config.toml
norm = "layernorm"
norm_place = "pre"
positions = "learned"
tie_word_embeddings = false
parallel_block = true
init_std_qkv = 0.02
init_std_o = 0.00448
init_std_up = 0.02
init_std_down = 0.00448
learning_rate = 0.0114
weight_decay = 0.01
schedule = "wsd"
decay_shape = "linear"
max_seq_len = 1024
max_steps = 8735
MLP neurons of a small language model. Each row is named by its layer, matrix (up: input weights; down: output weights) and neuron, and shows model dimensions 32-127. Each number is 500 + 25 x the weight over its row's rms, rounded and kept within 0 to 999. Numbers have three digits each.
After each neuron's rows, "fires on" lists the tokens most often at its 100 highest values on Wikipedia text that the model never trained on.

L5.up906:511508490503534494489502499468458560500489488519468501528496520480515521495493503474474492504543504553494475477525539477530482515447500522502504531546470509486507495564500482501491498493470535448533537493477515528518500518464453516531520474523511504507548470485476437490517462522551495489
L5.down906:475505506502511532483485494508547459566496475484537491514483465513483486516530460518497508508525532473462502486533494515512488463511501477484503474507503479517524556465545523508512555492509468531500507478465487513495502457491531506484456524500518484533514458492488561541505522508533493470
fires on: " and", "\n", "b", "es", " P"

L5.up915:503506561522518510488462488488497511495534443534520496489522505500461516486481526525437512514509529504508495489489520481483459505517511498483494476528520490497490498534468542510519510474493482483491462502487444488511568495494453530512502489522473529569509494472502512561519479470538517493
L5.down915:478528496473443517521528504465513506477442553480501494508463476491527494532533459497527471497538483517475544531514459502523528496490535541507445462493524511520485490483517496488503511526498462508489496477491533505482505463504542483486502556498506538434463527513447547490470554516470504506
fires on: " from", "0", "===", "1", " New"

L7.up1450:535513480502499495462490516489527478488500481486498513498494520475482506497483477502488532482487478530519476537478541542516538486507492482448509519535491488523465539523493514503527482505524510509551514493503543501511515538455478486571488523486514476525506500489476499510475520490505491532
L7.down1450:564474486523495476502515479527484483499482495501480478528505473529483502515513518513508504511463476489539519515510460524556477499476484521506460519547504504494536496538460539476502499502485533524524489480491511505513493542499517510477501483486473506511523492519528510475509471471492537490
fires on: "–", " an", "/", "\n"

L5.up352:490476505487500542494525461531489534506535471504508515514503497507509466482490504467512490447519553480511508518519526487492522500471474449495530510477526501490491525462528455498502520439516446502523475495522482482504479508475510532516493490515481501531531509491496458492503504474491517513
L5.down352:538510525494491521492489520453538438485486485533519447506491502515516509505479496541484513532499476524507533487498463493494539501507549534491490553504475497518480501493485530525508491480453509523490552493485517530520518490519501506457518484507489542468446496484520535501519516514502509459
fires on: " for", "al", " started", " also", " complex", " begin"

L7.up388:514520492496487505516523484486466508477451491494520484479487505506490511484521479532495476519509499500488511512491487523519471524445515568503497467481500517523546445509512482514507485474479500478497503466510508499473497519506514507516497545478462503497480504543536526476486506478523520463
L7.down388:522478513518525507528487515517503508547450459532514486524519478508500506466502481507462521495502500478478482506489502509487522493479509491499503513521524501458500535454477492462534516514543540507510482548469482537526474485460518518522482472513451463496514479490499469512534491480503557525
fires on: " \"", " M", " fl", "==\n", "-", " ==\n"

L7.up1502:514530472544469501494461511547493491472503481493505510542456515423485508491512506531520542460454501445502502532511488508486487480484492477538522486478522533491487463541532521508500533472436479493497485497518470477511516517525475462490466543500458507483502530518485517525485504495473469475
L7.down1502:529491520444497515525469441527516531488469506491509497495512480517483470506479483521490502529510519507501511467482526517497468543512444472485442511468506497497482487521503520492536471534501519498503491499528548539521460523504511499523519481512499495506493493464505498471491503478499583525
fires on: ".\n\n", " P", "==", "===", " K", "==\n"

L7.up1302:528544487520526492499484501479468525536484457510483543546491446508467497489513486504520457495487489454520474471495483466523521483450522533528487472505495488494479526523494493485472506488480446508446514514476492521533523561506489499508505503509489493477480519493516490482533498478534474494
L7.down1302:492470562503499497472489526498522495447531516485504501455490526542486512527487530489490501521533513546506473455445513542509485487506507449451444475502481494505528468493458495505516470457548524522513510498511481508556499527506495527516473483476497503470495507506492524516495529483492519501
fires on: ")", "0", "1", " m", " its", " his"

L7.up1304:522448508542496518478504504508524530518493433483489497495509519500504489497448557521485522525486507500484471501511468504501567474518527488566507494473514496522490495511485519477535529543508477467492514508471504500437505498492487514551495505469499513489498515493475515492488486491479505542
L7.down1304:544482458492511521559513553485543533509484453482482509550495499515482494555502496496522483489503533511496495485475525487492444498510505505498508539512524516456491509509521491529489491515505499537487513506501492534512497482509529498495492504489492501457497497514486517484486486467518478463
fires on: " of", " after", " have", "or", " an"